MLP neurons of a small language model. Each row is named by its layer, matrix (up: input weights) and neuron, and shows model dimensions 208-463. Each number is 128 + 32 x the weight over its row's rms, rounded and kept within 0 to 255. Numbers have three digits each.
After each neuron's rows, "fires on" lists the tokens most often at its 100 highest values on Wikipedia text that the model never trained on. A number after a token or word is its count.

L4.up1419:160102125134139106186180193137138129106061160167156118170104070120126192054176162164133058097109086162189073161101164096147113175119131124114183102141183145102121151098201141092096161197163088102104087155176127192128139165096093201158164153095128175132119090123156175166176176151145104103103062133152134144163084114111133135162090141138035112156122164117193100177208131116153119108158143118204114155067179149114127125142198056116094142111135182124107110146160095124152119097117090154184138100104185171142093103165126102153129120119130149146042148119105091089178126133112120122097118120171134144114230149148178159150143196147099105143145122139143147067089111092151073145144138163133117104176104141156133084144052105110132139087116153088135141105118113184198185144178147
fires on: " of" 18, "," 15, " (" 14, " were" 7, "\n" 6, ":" 6

L4.up651:123184148206145135195103137116146167113158063145044116087067175100095101112051165085150144121047075122135110134155124137110120128155098182094132143119100128136112099165173141146090104145196180161138158180107146179131071168141110145133172105097107115082107114084102065104153110121091096085100102120072159171111095151130129177151124130154077161154163214114084182145125148160130090088070134178065147103089086122122166112092148080150136107151119127127118170126140163086076117153127059141118100176131106140122139102138160152190093162113127158122149156147048157119173123101073092122096169116139141144098134152133127125140167124170140114097173144112141134124173133136123137100085236078155147105172069166125140141125139156098128144135134120177146122095134092134156076141119171
fires on: " in" 36, " as" 12, " the" 8, " a" 4, " that" 4, " to" 4

L4.up2099:104108175151162115091149129081098140117109077161129132135102122100128117157124134170090073180171107112164174081147159147154173073109155125088151082110174126149207135192147183134098114148147115143075162227114126183192143053167138100182098132062157112105182186126130174133115214149111118129128125131123146096112065080120142151109106111123168121142170145068176087160172140129151146148123163066131130112132164107142106113090099099170127160128180143126075156139111089145135105116106111116160133082174106129172128101153130131132114133103209091072078124136127147188124086152150117135201128121125109104107119092112143097119134079130109146108150102088139173112161152128078126131148105140112135171135125128142183073146113134142149092105204101086109136149098092096130136170162093
fires on: "-" 31, " " 17, " his" 8, " its" 5, " that" 4, " one" 4

L4.up188:069116210094152137160122146095123128140156151138132082087128120107088127151164118131166148109131148113164132148085075131095125109072060152154127109152113190178199137131065126121147127180113149151160103138118115126168173179098084119153098115094078151068132119145081053111130140131132162189083140124098125152108107195114195132165155144129142128137111134112058110100151137102160158153082129120073140140135072040129136120143126103176137100107102143165081105146193249152069133189103145094154164148150162097150167118099125143156118188150159111161127135138080097100196132091134069148119148135100122188181127139097137144119111131141130168102126105073143095109142064131154186126126125215050108140131148102133083111131152116142168120127077091174110104150169111160120100134142184
fires on: "," 33, " the" 15, " called" 7, " to" 5, " most" 4

L4.up2206:140134106134138087111126145058120149088146107130162125095138155114107103093157148123115136128178192106115152090142066106092087105137097137102104167041114128097112179158147123127096112116133118144103102178148120120096081088151142085100153117128070174138094037134078137134142115145172124127106168095119105163137095135096160125125178201100104050147200153139142100095132099127111202079105157120084162172142154153141111164159111188108120117182099209170160108110162107158035116095187205151117130120087139129148130109127178172110179149082130143180147103155116172156062115097127119082133112147133135128164070176172097153207147159142136124111132079147109115161102099206092160187111148093110128110100077141129131165176110143139115153109140101155106139115188159122169116144135123
fires on: " of" 23, " the" 14, " which" 8, "s" 5, " " 4

L4.up1421:097122059129101121133117120164103089112147127154154136097099159105151092131171188117192129124191134137123146153160107141123118133139135105108090150136169129133101110128147117122124064120091190096112170130090147144108078131105150126111119142068161179109080186118083152101066132142116143057122185166117128102127120119096110103137122121136136148084143113146117148150147103116111131183118121189075083095145145124108129159112138155103118103129089114197178119107117164100137160107128136065091124149137168146107099024040115112121136100122077191167125164107064115106125117159140063144102118120159143083111093102244154141132122156172133187123143143165119136194075163095188096141156117085137148175135123153122146205106193216048088164156113095156151111145100124083169090151128134
fires on: " the" 34, "," 16, " (" 7, " a" 6, " an" 4, " " 4

L4.up31:088119124061177138136141132156113143122062100109104108080116157129140162134127090096168077109119142138089165138131153158136117100195148114070138159182122173087116158148133162137140117142069110143134143130192133087138145131131197155172133091134096097182110122109144142139052178165057099095156140102114081144082082086131144149157117089124122088093136146120120116168102157178106122094162178075129120153121145139130158128168153073184172096136141107091185162114094168120142142103135077115098105129104141115123141203051120101149122095185054193099134119088073175201148133157133185135185198129130114130134156186087100114121160098129163099134141152112190076108140111122112134100169056139076129099125135156047144167078142114186207157121122184139179167122100080180138139061128158
fires on: "0" 25, "5" 12, "6" 8, "3" 6, "4" 6

L4.up886:077155119153097132109106138153154104164079114147076058133145128213106170097104199119100161109146120097112116131123122121110149097190122144165142098164112164095108119157149106079104122129089150195076102151111163129126148127148114128124073114099097107166086160158169106096129157229070160106115139174143129070168125110136169079156126112107127116118142139118140152121122125189100114144168142158115126151065127099105174136109118081170108154181125141118134112057122109106141152168136113129149114142076143159082215146110191171101120153160101133135151143091092151127149124118163123137113109131171106106083056191128140114137074123159157180156120143152137097157103127105113106153155158130119144129092108129214154129089119066133108133143051123015174133136158073142181086114104170
fires on: " of" 58, " in" 13, "," 5

L4.up1582:074090164124125082159145116076119117178125105111158082134144136100129138041122127064142095108159157115100106138162107067162125133156079148103054193087143095095135084113111134126143135170120125085118151176104145125088152145130137157145160106134093101142095137137114148168153168146115180080135156171140070154112178073154123116151133104111101118124178138126160107132062144130170147065092148088105145180167176104126116124141124116141119064088083107116140137111147093170085093114158127122127119126154151156091116143113141139113120135118109127078149113110136167147121222123105120098124136136125119191134105147126170153120149170115115066062131127134141180061130095157112105142106103144118142106145121170105033177041135143112077102095141110109149134088098194117131165123078147
fires on: " and" 38, " in" 27, " to" 11, " of" 8

L4.up1695:106085143163112162176133168142141118101073137121161120164100158121118079178111100167118142092165143145176149153149103158180099104104156118167095088164133146184100124138195104128108186170134127082118092148153132177075127153112071180089164102137059171151104167151130141114136141197093172111152193119097168085170114118083123160118183112158137143154164137108103134103150090108086052147132101178128106104097112128155065054191115131092134160156110133140135205102132124147178115137097087148089150130094111088168111088124126137131132160050099142085141128178082139185152111093075162165123058072112097165107142136113171038165139155111058088081135099121137126146126108154136128121096198097128176198132183106118164126115116189167122116136105099109116164160098154139144179130143126
fires on: "." 39, " " 27, " the" 9, " The" 4, "," 4

L4.up727:139083140141140114095113070094111130151158202105087117145144163158143122133116146117155127073137182098171128149146188100109155084085061097147097058110147191075154126109096145101097144106130091131125137097163126143135199134118103145173129117162115053113090093174146069132146102130134165134119098157112186153061087125005140106166128108138089129094143110124060133142159129167159156129109149097121122161175129153086141136110134092128148132121155178124105099159126103129201163124203109107040118073128116163170121130096153122123161135133084155105140103036158154132092119118085150115141103084124134176192124123072130108091112166147182122142173126151116171123232137121133109093113100140161176123067146115139113180150184231163084131125163134168142121084143140146151112157148158
fires on: " " 27, "1" 25, " |" 12, "0" 10, " addition" 4

L4.up542:139114132134128153165110134148153098117104092139116143177125132124127159146152129144133169118129181121123147140123103186147075176115143156135127121114122084127128171204119088120144119107151182110113068097126106122132107141121114128171137131090152075117096136100157177215119192114142115142114099111130135127166121148129141091074142137126171147210091130151125077152154111132096121110157138134106158120128123198133088127100125130174122162127122126117161110125079160153137132086145091131115160100094104100110133128147110125107112116123128115100143173121161110166141076139144167172130076113180211156092135113092215202160122117171144053096052120113157150090109096113129168189175124113122134120083119115119119139095064106153137111100136186146150158088090062141104154111151102
fires on: "3" 36, "5" 15, "2" 14, "4" 11, " " 8

L4.up2380:146138212134146131140182151103152122096125098117106165167140087035121131137172076160078105129095078107150154154155107069115105106140162107130145136152136122172139132114135168160143107151146093175077114143122133166092101150136182087109126188151190090154107093118173123120155083141139144164111120126081102116168118033175172113089165130153089146153104119157133157213157210096156111104072155123102116155095123039075081154162078122207158121142162086156149104092159151129100095150098172051120138138168141094128114135084088126114174125158136127134137076072153104156083186082099154148134110122140137069132126146127129190127140150080118107180109138115093165170109073125144059135091112079147159188100158125154146111177202163170112130096137141099159161105143140080116160147100133
fires on: " " 29, "." 10, "1" 9, " =" 8, "4" 8, "5" 5

L4.up261:089124136101196139146141156109163182158158105172175128105098208125078146098113161089124112119061086138121206131117091140133122144161117178084107114084096152086140166107098094106094155168111131150143104127184138109191153084124115096153099162095078159056100128139120138156124067189144163102110107100202083124154198129105136130101116199058141060100145149104075078095170177099120184126107148090196098157212101027141132167072095077098118091130119149075093110167150101096102167095102172130156180108085120165208130172073135144186136127088163123111128117126108101133174120102145126147116143096118130146124114102094151198128141178131123164115087115152145162130134103146150152142118132150079091135081171144197105099104107108178157147088128127134139136078118106148150183149124115
fires on: " which" 21, ")" 11, " years" 8, " both" 7, " who" 7, " season" 5

L4.up1080:169077141143121120174121090119124128144135075118097131141104142089128138086132131111136093141144095097182121110171162172071129108134136133116082050052170137114081196100110140021101130134171203163075154101087130103116157094111053120212123131188105078124078138144125108205154134107151174097103100149115160064153121134156143150078128173124170146127121099117117091116124113130083119147098113116135124124112083118117208121152095111117128141136093121159125115122119111074100140159177105118176184141130138122138149108104086101160117110130167144167153182146114079148060131153197140176122154092116074120111148111140165114128150155134103128153151089139141134120141121097132115137123167143144105226175152087130154123079177235128106080144149138106161106107143106122138119180157148
fires on: "," 41, " and" 21, " |" 10, " or" 7, " " 5

L4.up641:211115134170133159158120177047153106104140192081139094099116144156103104122119131158152157064117126159112115155072143163111129156105111092129137132158086120139112164088162137116160114118135176127172135135143120143121112140117108146128163190186107124110148152098113126174166129167090164116081113187110127122127166147116214065137106138066139035173131145050132109123129160148168136135114121140105174143125168118122153104108133153141107177225089145153039088137150102127122132164109117187043127155080111140084117137103153112157166163157130095140164113152104182143070175075103148092141144108138106164170120158151114130140113137106126094153097105090125150177215108103104104085130110141063112087135119136096112095145103112194119103073126137171101147145115150153130143150183153
fires on: " " 42, " of" 10, "000" 4

L4.up1662:133122064166138168142119104119095140115154072099155150085105148150104128150056172156107098100131125105132167220177129135113026147101165102138146107103103131119142097152151118155134148147094152101113167203124087108122148126103084139176123147166146137100140136130124166144092126101168083103145156138183159167138096126153134163150079102123126107153116146119173136155141094197090157168173118153118160107114138178107148115140192181122149128130137104122192078099102144153086163145108151132095107190102089178098158063151111104175104123142116133123106143156147110135178134120155132164124133102106095155150151102076088172136152190139116138106156128144177058139127168091087144130117189124091108155155168122146165129161172160135114115147141117076175108117110122125245107152131138
fires on: "," 21, " |" 19, " of" 12, " –" 11, " (" 10, " -" 8

L4.up203:124080076161087086146051112132097123185148174085137161077128089151095163085062204108143081163143106140142129097095142089115074127106067076113157123082172139144133124102105162076141134092100148127104213155124146113095090133086101171068140143076146140187112113127105124113119152083107073145125126126117113139153153143141087170148121158110089084126116195152130155155132132118160111124113107110122159087141126213150072109104120130097168192187073134095193138096165126172134128150130174089094130114167142112091110169135149159112136106116099092163179128143170129102167138091135103182142128104141076153146191102145086088111178143151185124154074119077145121047167125101135091105138149149107074219157172145128144130153144101131124097114152066142101150086139186097075140096118180
fires on: " of" 23, " No" 15, " any" 11, " no" 8, " that" 7, " (" 7

L4.up372:106168113096120161165045059072131095141108145139139161176127130140144123125114165164083103077133153105103069105100102066116177184139124130147036122141126155136127100079144122108163124202064160143094160115143152080145084150156177159063140093130109117163094121144168125094142093118149136101168122089112111149088132146088151115115163121126170165132102138156133112218089148101144152135145125131136103148138152130131085105137146118133114116071126090146135134104159146168087108134160109123155063084144085085143119182140122134125129069154122102132163142080079141061153155090168111136094164126172154196123158130105118081138135108110147198071181076221124129090107101127112124126126117104152154150153114077118175180052110156113071106149114148116140095081120124129096082148092123
fires on: " for" 22, " in" 19, " as" 7, " with" 7, " to" 6

L4.up2135:164104102147089123130153168129053126118094195110159143155106193144130103054130133093148131142072148106129121146155172163158145120091113146176081123123118168099150125134128152111136163216137163112102173202163168132105089106094113112112149111110075123122095165131078134124125175212094065097105135118109197104078108116168184119159136106091129127164078126160132130082077145203197153086127086095126122175129136112125131136164125104058132171151139162115187170121112116130139202117140157096151187132139129115161111106042100152122133246078114106172087112096124166179130082107176091121153133073123120143144125121075166122128091104106128105081079174166124220151109107068108151121185192114094148032200100133100162127111111135117146138186137064153119136126090136196112183149117139
fires on: " of" 72, " " 11, "." 4, " |" 4

L4.up793:114104189139144107138014070149122134172111116090084094084105154110090184143163107127116058122127070155120151133160075111101163152110135149132125093130131121112122170102140129084101108110116178138123123164176157122151144116123126097189165105135136166146175144079116121125158196159090172140097106099135141104129121117112101119074115063117121138115077100060158070144116148096104145172134140116152152126136150139104112122135068156098103123073134164125099145115118136132110109099095155193147186083126117164164099030063132157165115183156108148157100112144129126089190154135054076150153115095077119090131083156175144092201130123099132124111101173086058152102102086117127138164143137164128060177180163175110107099172190118126144108139149112097150120137127119109165133110158118
fires on: "-" 27, " in" 16, " " 12, " /" 7, " from" 5

L4.up79:169104148099115145152105144119148117100090142124102156109116103134054192143095097162121128072134091068148092140149128115187111115097116112140150148095152136106129146125111085168127121098094124129090111076173055135130118132100108185155142129070130091168136125099151147108196163062094132125075088105107142135089144127176113142180158114084123129097119119178180046178061139132104037135152109108133110144162130063103046139134126088206183095118146152099158130109109191106135212110107070123123123086104121129096100200170154154099145173157137163113152098081146116120185180103110100149211119169127188147144126175152150088218073102130149124117140170120144134114131162100166117143148144134030064096172158170100172062106086105158132176130112150113059130110129121103122111109113144
fires on: "4" 35, "3" 9, " one" 8, "8" 7, " second" 6, "5" 5

L4.up1249:159155136117119141116143159118202085154149139118086079183160143181101125117082138185124115071127238110087125179153121175133152120154074118158122160134149125144124129117106161070106132122058118148194150156094102115182131128143169199177150178117158092193156097155119136178096183083144117136081126153211096086145134071157087105126139147120123149062078128095159173128157102097155134127120155151197114163109174115088140120112098123139109153197089131122180183159090133068174116125155102091093087165107145126100095175122112118155156133191115150080147130084153159136152136120135135122110055099101081027143142131124103088180079148119156144133131161072127127138145113093162123142078167180158111120142203135141186143160112199153104137095096063086100138109166103109120170120097113
fires on: " and" 45, " for" 11, " or" 10, "," 7, " the" 7, " (" 6

L4.up88:189143134091150108150167113141158138125109188157053138145085147158176105091124124129104109084079103128135116183135175099104191125122113068091162143173056109142149106159149108150124071156093167143096074148076067109125132166117103170080098148135125139157126141155139112174153152104118135127196156143128047123160118086130113112096126127135081114061121136125152120155176172102138070087125087078155104063092134170109152129180128110155065142171131085129092127137127147143124118127100104146140101160146174104081147114040154160085129070119164144123084160170130099080107094115220080161064039173137113105139090086112122133148133132152156093103147109096131130198136095148187098118083146162154166181174116091120135155141141208138124101122087184178115114143120117091155100157049124
fires on: " " 37, " from" 14, " |" 7, " (" 5

L4.up2446:164102118100091121137127121109110143117072218153116141193151093082162113058137117177138083103112134134162201115115210126103193122138114143157148152226160170084120157125153144079088107141148137166147142132142083127130110120125143116096146092114153103147176168137106154138112158080130137108151175179111182140123112130121164138144118090151102142125047149117143176125140089122147125133133124114143143121135093139116155122117169132168137146166186172124094123126119114115186176116142134112116123097097070196146116166129125127167108168102220117066175110131147130062147133078103195088135118139157086144135185139108101088145093145056105125085180153155144157121218109120134087117147140111155137078177129162093073147116073178085140152080122121158128147128150158144110156178119141
fires on: " " 64, " |" 11, "," 8, " so" 5

L4.up1708:192073114110142150118082142173082152153102167108104141139126103139159151112128149099160126116166099143115167141145160183165112198127121175145103105135114096111084150147185081118169168122050170130133122145071121113191093148150100132208179187164075129139084135116132107149124103100104121108093098113131157147104153132128187123164130116139159105144142057133108174169140146204092158059160143163124116099170206113089134119164131092135102142106133167158148148158084091117174094156137124124122136167086132119114113157096119162129155195155077150187198102155163113119158170141116214117130099132178147116119153086174186113150100115114155108051111121116142096155167080102115099157184188108127083137153142140069114132112079135194066133115101094108086090099189150140122136097123143
fires on: " of" 32, "th" 9, " three" 5, " two" 4, "a" 4

L4.up353:130117162137112133137104183134119098178106089136103152143133093172091157119103133102128196151164202097081102141148148118128138146184192127081109121199130083102111106145117142095165086108125081141172174103130169092118097133087154149163125157050137167163097162138114112170181147116081083166128152077142082134098094102144147166144142098134092134120126102098157127139117150156118171100153107117074113177191151090117132146168120081185094132142162121115170099099163148124128150123099145113177133140111081121073104162158105114114166118088089158174137104117115160138178104125098175119177160152142121093162148177137145132079151108166149124227162143160135120112123073160118101087159094103150053131097136171099145122128101115099189109130157133140077131166086124120127159150081149
fires on: " |" 34, "2" 8, "3" 6, "9" 6, "5" 5

L4.up1522:121066115176147161172148131118067136118130115155156044070083122098187131075134198161132185182145106110104174129106114129109136169099090159090157101151113102120122111157135141165174113108157099178135195110150157157140149130113091202130139100132139100150147108152158160115169128127139163166160052111124112178119124161171174103175114089104148108110138114169117128124167154103174164050107085199143132109143167120145099124157078103098077138143165132089090129127093138145138139131150090131066111148151163166119101149141121146110180145087101146062148087073143108166104171110188137122098178148049114128141056138115142184177152166175157112118060099119173173108125126076113161141176177111152208160100162156142077146128178138091106174142121165115153064122121151127118091090128132
fires on: " in" 17, " and" 15, " by" 13, " the" 5, " which" 4, " La" 4

L4.up638:096082128076135097147131084080146109139143196158097169164136134115087074053088139109126154171146093068130159166105109064166105113113143174099134120129164180193058143123120106061081170120103167160128139150122141114099147081186101180151128135129152095160184173157059073176139108092136130109138126171141063128106105135101155110159103089136131109102080188155087165137153177066165050137177130120160126127109141101123142076148098176101220154147117148125109137146099121071106103141128143183100091125133142124093129099129117128122125118137163148124119173096091174125123146101101139138097117091164149089135147163118088160120148137092157185172151075155132155106141105145077137135137091129092145166116163108150113109122108112096073104159142132157122114131169183123143134118144203
fires on: "," 30, " which" 16, " that" 16, " and" 8, " who" 6

L4.up2031:111088162171129138132079126145137151089086135127179154102101116074080151146139143147144133151219160070111128087118129141129077127155097044096074101135117174120186138130140091077166132153084101116166136117085138087185111111133094093151088076138096111165116144232147133116116129110135127161142118137106128099115127170169149124125100112116087059155140114152181113102162106124112136115151087202132137131087110085131090074157168080139174127154144126108146134114104099159076088092123117157144096121119128092128202113168117179156202110163145105157172041184089150170152149097195107160107179094220119185143085130097138109182136142126116149175145053111079064178148143111084073160199111095112064123122126141066107133151126115124139131146091118162025142120167085079159140066089157
fires on: " of" 37, " a" 27, " to" 5, "ed" 4

L4.up683:079186104134140166130117179085149103158132107132083097078178132132114105132063097127156077195139179123151125104113132126106119097112104184096142198085101124173214130145100137091098096177090094123080142190103074130090155132189162114145189169160124061121112103124156099081154173173087041173137150118146113093134135164142158137197158153081179111074118136149141130124142158127149097091160074161075190078131101111144093134118160105176135103107131143132085141081153165147144112168136089115138142130111104140125144122080116127127136165157113142145147157143139137077110133129108117190206140130186096139131099099100124151106118074134094155164142142135121124145118136119129098107196121092083162217105174145095150109145184137174086149127035133107098114135147110188089160131065125
fires on: "," 19, " |\n" 19, "." 16, " in" 10, ".\n" 5, " to" 4

L4.up450:173093108201119107121119142106179130167115120140087105128116192088081084151131149077124113180103138143139187155084085107144121093170109061080152119136139154092129101207088133122110144169071165065120114118038078136169081131156149137098090156118083124121052128123166137099105088181108178178107108144114175124070171130190121088138142153140118172065160112137090169155152175131119142079135194088185195137106127145054159127152130123137090145134090182140123153115146193145075126109134157191150104131132158126167139105080187144112167142150147121114118144165125108098135164144091081137145134157178090109133078154167146132145104125105129124108126151113144196048097105174145113108070167147136085113158122149166167110116100148098144107110098102116120133159124144129160185133120164
fires on: " the" 51, " |" 8, " " 6, "300" 4

L4.up1789:160140126124066169083086114171142140092143080156135148111130140102108143128142152140123113128119171068151147148135121113105150105121123153122137105186155088153108125164125108119196148123110103143136112122215122160142116112146146149093129118144094193133124169113072132172143151097094098159120103130096209123191127106182184170132155120102073074095143151142163131158183131142102123071106120129159143103155104100107103147090127088112161132098201091091114087182128136151101127131191140127135117108155165168128111101182052118178149186099102102098116165105161130123160155208091101155148071100179168127145156198170132052155159102157101158157126068163123152216149195124103117097157142164140137126102115185143134162119130111197086154140140143151075094152133170107083114115137185
fires on: "3" 9, " in" 9, "7" 9, "4" 8, "6" 8, "5" 8

L4.up1593:195114123211120132152135117122133118114197078133106136119156167053156123079153129129137013181048172143138109155067099148163137097144078132164089124107146147181113142113066103142181117130092186118128108131141085078109175101129143190145119152154121126191109143198113165155131096099115158113149180132052149131120123114140126143094078182155138152121137144181119057145143130145178169145109144117151085164112157121168148174121093143099117119125093084131158071134160107079151112065122127135127135126104194120084156109120143126127094154136113144116152151107180111145136112146127132083091192156162111142133163092126131124140137114109093092105128136160114155133147149130092135163183103120186132119163155155132101187113171151136086209126169122129108068081117147127181115141129140
fires on: " to" 38, " a" 13, " the" 8, " of" 5

L4.up1926:096078109155175097135093102078091062159032170176100157069116149085088147142105130101139111162079119150122087161074101115155124159173134075123119130111148088123165097144084168127139108148133147161211109117089104038139159165165102178173133098186131157158170181152142100105195135135142145140115113129135152081099167112142111126137101087156157109113116093102132135090087119092076151089129188163122120134177143092138129113168132141139156144159092132189157148123135139133084074150147127086157103134145174154113127126144195112122162209217149118127141159110199069124171101138125143137104153151146102217160097148130137163163130125135151106152109161122125107087130141123115104101137137100138116116157112082178085203130146144101117119129067068065132158117154168108152096179085146
fires on: " and" 47, " in" 10, " on" 10, "," 5, " the" 4

L4.up2258:137121121090137071146129144142162089147175220139170138127072156155189123099123090089113099152100153115072115160120097158155153116152134119134087169178107130131162061113141113146098109124147202121085163154152112137128119138082091191153169158106146101082149172139174122108154125144073147105174162183099146108150114054176166139128085123090098158129122127134170117099094140155175150123164172087166161171165116180125155182085110096093107165136109076092163112107080123131158188149153158144112106146114099080139126166098180146102163148137102136139123100104185100131154124046072133098145157150155093096117183146077162149190135046114125184119120085129162092151094130177136131121127129114126156163142123128209064101156193149152126113098117128086160105162136112106107111124144106
fires on: " " 24, " of" 18, " about" 10, " un" 8, " at" 8, " have" 6

L4.up2502:142091146150135147178100108091126128094124192203111088097158141150122089150152119151124084121137117120124173143127196095140184122103143093114106151112113150124143113147187069204121166086108173112163081118058140169164127155078146165095135141053110098109131094102093207164169178147148064139090139123110115138086137138134193086158167048110084216173113129090186139163134120153182145122206115154144145060120074128121157139164071131128116144136126134137139172141180140155102147165143109181136096146155148176130115093145141138184189129168120100151083105161095148204104085142156112136096090087143105171182134127134153185101096095101130140091135118116158144145081096112079130197111086162139104147182095120176182169067119120116130118126085118130119115112057097070065110142165137
fires on: " " 51, "ed" 12, " |" 10

L4.up707:122165201125071160131091093105133206057139117153107116137157151161114099096125147117078136165077128110128097122106143123109108076142077179172119143149105135115092118189181085156138082188084077168137146147107124144136139185146130076161150146093127119194130164127126061187195116164140170078185136109126114110109169091134118157118138122129151110102015119159122071116049117115154163124173118174093088169147074115159178160130174122119129135153152103171103073064114127156140124147133135095154093138136098101151170117066107115135178112183124127128142131117134111069105124113158152146075173165125164149083129134136206113173120098106075102164088111184087148161110165113093063152136161097118106097062080095118147147102133159110151154119159142124155142134131100134162178150129144
fires on: "," 34, " of" 13, " for" 5, "-" 5, "-Star" 5

L4.up1282:136151182102095166141109100125148167138121184124106124123116087100100172119139125140043150157198121081114139153107146137131100091165146126151130089118148099232082111136102193158170128167140073117097163149107104107178204148130134120086169158093175095131111102154113119149092130123164178131104092162098146122149093137123133169172162143147148088103120131120141108114117194075108091079152054164195097159171104110117123097113054142098172129107097172071101182154107154043085137117134155099107156162206132150108133129113137148101149132145134100141117140106138095122157089129136203133105113116125133143132165178117102055139063121138118114102168098141053160087100130132187115178191133093164060071108157106146110112139101135123131109203152155150136086186082142151067210152121140
fires on: "," 25, " and" 20, "'s" 7, " &" 4, "-" 4

L4.up1089:148097083074148126131063058119107104173132104168134080090148103167125121096069131096166192149160164127154145182116136109130128126118088125108146186118121158151144083113103126084154095152073075167136123132121051122085125197154130107138159134157123128094102118172055114159143150109163099115150151166183138145174073104149097107107107162120117125101075143098130144060100111150162096172109173136128155114190092137138138143128164180113079173070109129119121168158151128147097122119144165147141093099164145075094135131098128080116147134100141129184132151129153155082121117160134203173118105086171164105113139136161066122145155120064154132067106123070138153089200162133122126168169143137107157043084155110159121118139087090104126185151172157091105131168104114075121104059084116
fires on: " the" 62, " " 5, "," 5, " and" 4

L4.up317:131133135174127127188085162118136151105161124086090058108115107166094211069182151170133152116138130173116135138207129166143099130144112164201089163137105051114131158140142090098067130163118142155143083139094088135140119132139147154130157134130078080140145106152089132134107164168068122116133091139099083157164092153160091140136151074111063149169094145119094096169139126125114143136153171089102113133075141087113172112152203167134090124226122183140140086106158131188159094154138149102136079158111110093122143136148107106163159127167166145145188127098137159161079133126170102161130136119112116114142118151135116136155112186160103067140085130173134104073109103152135142126115128088107114090110145138116172122167184077163099120135116110160122204144136157108159147080111104
fires on: " of" 38, " a" 13, " |" 7, "," 4, " the" 4

L4.up1091:115077150109095156141105083144158185176114084105139146203079109150093148101100170129138125105142098148105086121157156132118147184106060136171107092144146137050111138178190140139151166092173106118123126146093101160136086144126125097155123111147168115140110106125092097113118105105136139161121091142112170167164120108125184173144141103161137154108060115070113159126135149144095117128094152069055146150115079142104133035120100196127091157131127135138116097159160099175095137143144137122129131135092158123147106131145103120158154035083188066151157120084111129150120134123135159126182175150110083107139166137146097140192090099131107122126100135162099105179113131126147123151131100181120144118147199110107125157122128130162133153065117108158126097106156189113143157039092195
fires on: " a" 23, " years" 11, " up" 8, " out" 5, "t" 4, " |" 4

L4.up1774:146125157146113112142109118105123107130132126154142120119142189144135143159085152134115000142144094142197149168066073147118134118169145128061123115096140121113094159148135136051078116217078173194183216126151188184142165145135168113186136185094102122053202136090161095133149111094132122113093082123145105094159138133089128118121161125117074144134146168110119096123081162142122144138209133130158138128115133152171123098098097099095110115087121157118151172123120130112121128176150181151123198112106194137147081129119099178165112157133142123150151173103157166143125133155121152108121095129151128092190147141170102129141164116131093112106159137164149117097136161142167144121082104154182170147117143118141126136163126144159114109088071065114139131092137123121183215129184125
fires on: "," 41, ";\n" 9, "\n\n" 9, "\n" 6, ".\n\n" 6, ";" 5

L4.up1612:081106088092111123122163158168107078124140142177084158143124101131135109105084088153128131099098154127159174232106149143134174025131124172108144102131168170108142137131135154121112125116095088109156169092175094180142176119175089124191115143106108111147157135127107106113141143148125098148135078147151097126069162118133139128176118126093141065155113082095135070149174120135159163161154119146139105120137168049092109101146177073077052161129085115087124126095144106067089142173106121126132140103151126161131086111182114077126100156140102106081112122119106170111116130121141176116157099173144111130162074201134111130115154096071154176166144103156141180194113069153077149172172099180168108115068129089107118138143133096139133140087183148152145079155183184170126115112106097
fires on: " the" 26, " and" 15, " but" 11, "," 7, " he" 6

L4.up118:155091174158139088141102119060151147158094088173156160142136105118150159107147209139158129130136063119105088163149120105117085150123150114087119178164105149141182153104077090110148105145071111152153165101103082143174147111097128119115113111166119098151089046178114184101120182104134150068114127138200113143183158139154108082069128195139157153136115137080145110160094116134097099148079157112145153153158108088125142098226101131137073115137140069124117183125123139187128100108134100155137164158066117138103109118152139149165133160107138135148072126115052088126174145186101078199091149106060117170111117075145111089110154173134084106130120099144087036178141075134082118133121171122167112103083121171127146094116145086121171126123105100149125147124153160151094180198057157
fires on: " of" 46, " on" 12, ":" 8, " to" 4, " as" 4

L4.up2227:076155218114187119076084119091105150136144110191049112086117157119106097083128157157121135108123097138101202154085104129128126120118097135147122153135147103081132121119074105062136065086205135155164067189122135156102168164157138132190116104162091143191107133133109118143127160150158132145155150153146133141136142105129116122140069095074075030102123164117179144194102106071150087181166102140167177149128139144118139150111076140125090167128148194162143186086108156153156131100155121080124073142098072214109142100055131125205164139145105160116146094190124032141109112169139113100102107100110100082104117108087169166093142127127156153143108111123140090097153062158144147135082161172163078156113143122121138089122127147130164109122230118161089144180097152072118158140117104
fires on: " " 41, "2" 6, "." 6, "1" 4, " |" 4, "-" 4

L4.up2119:165114183188132185109115088143151061133090114134112158122132164114094105135137134085094143101105111107179156222154143116147099105149070126094110120105095168143151166155117158172098169147191186094101149129079148129115118181118130150094153137055164098076109073179145132108200149094108181080163079081126190154133110125137147157128112168154171111130131145139166121166129136090133046114080124124167155167109118135089100131166165153115149132131142187145166168152160136117105107090102134070108157125161110093144112192127146160124102115105108122145106079007123151130101116104131186123102162111132120135061081091084131114103140120187144077123071146138191121098139159138131149112106097126159152097129149138084067147134134150158094144136129127113192149145156128166114147108104122
fires on: " I" 18, " It" 16, " it" 16, " " 14, "1" 12, "ud" 4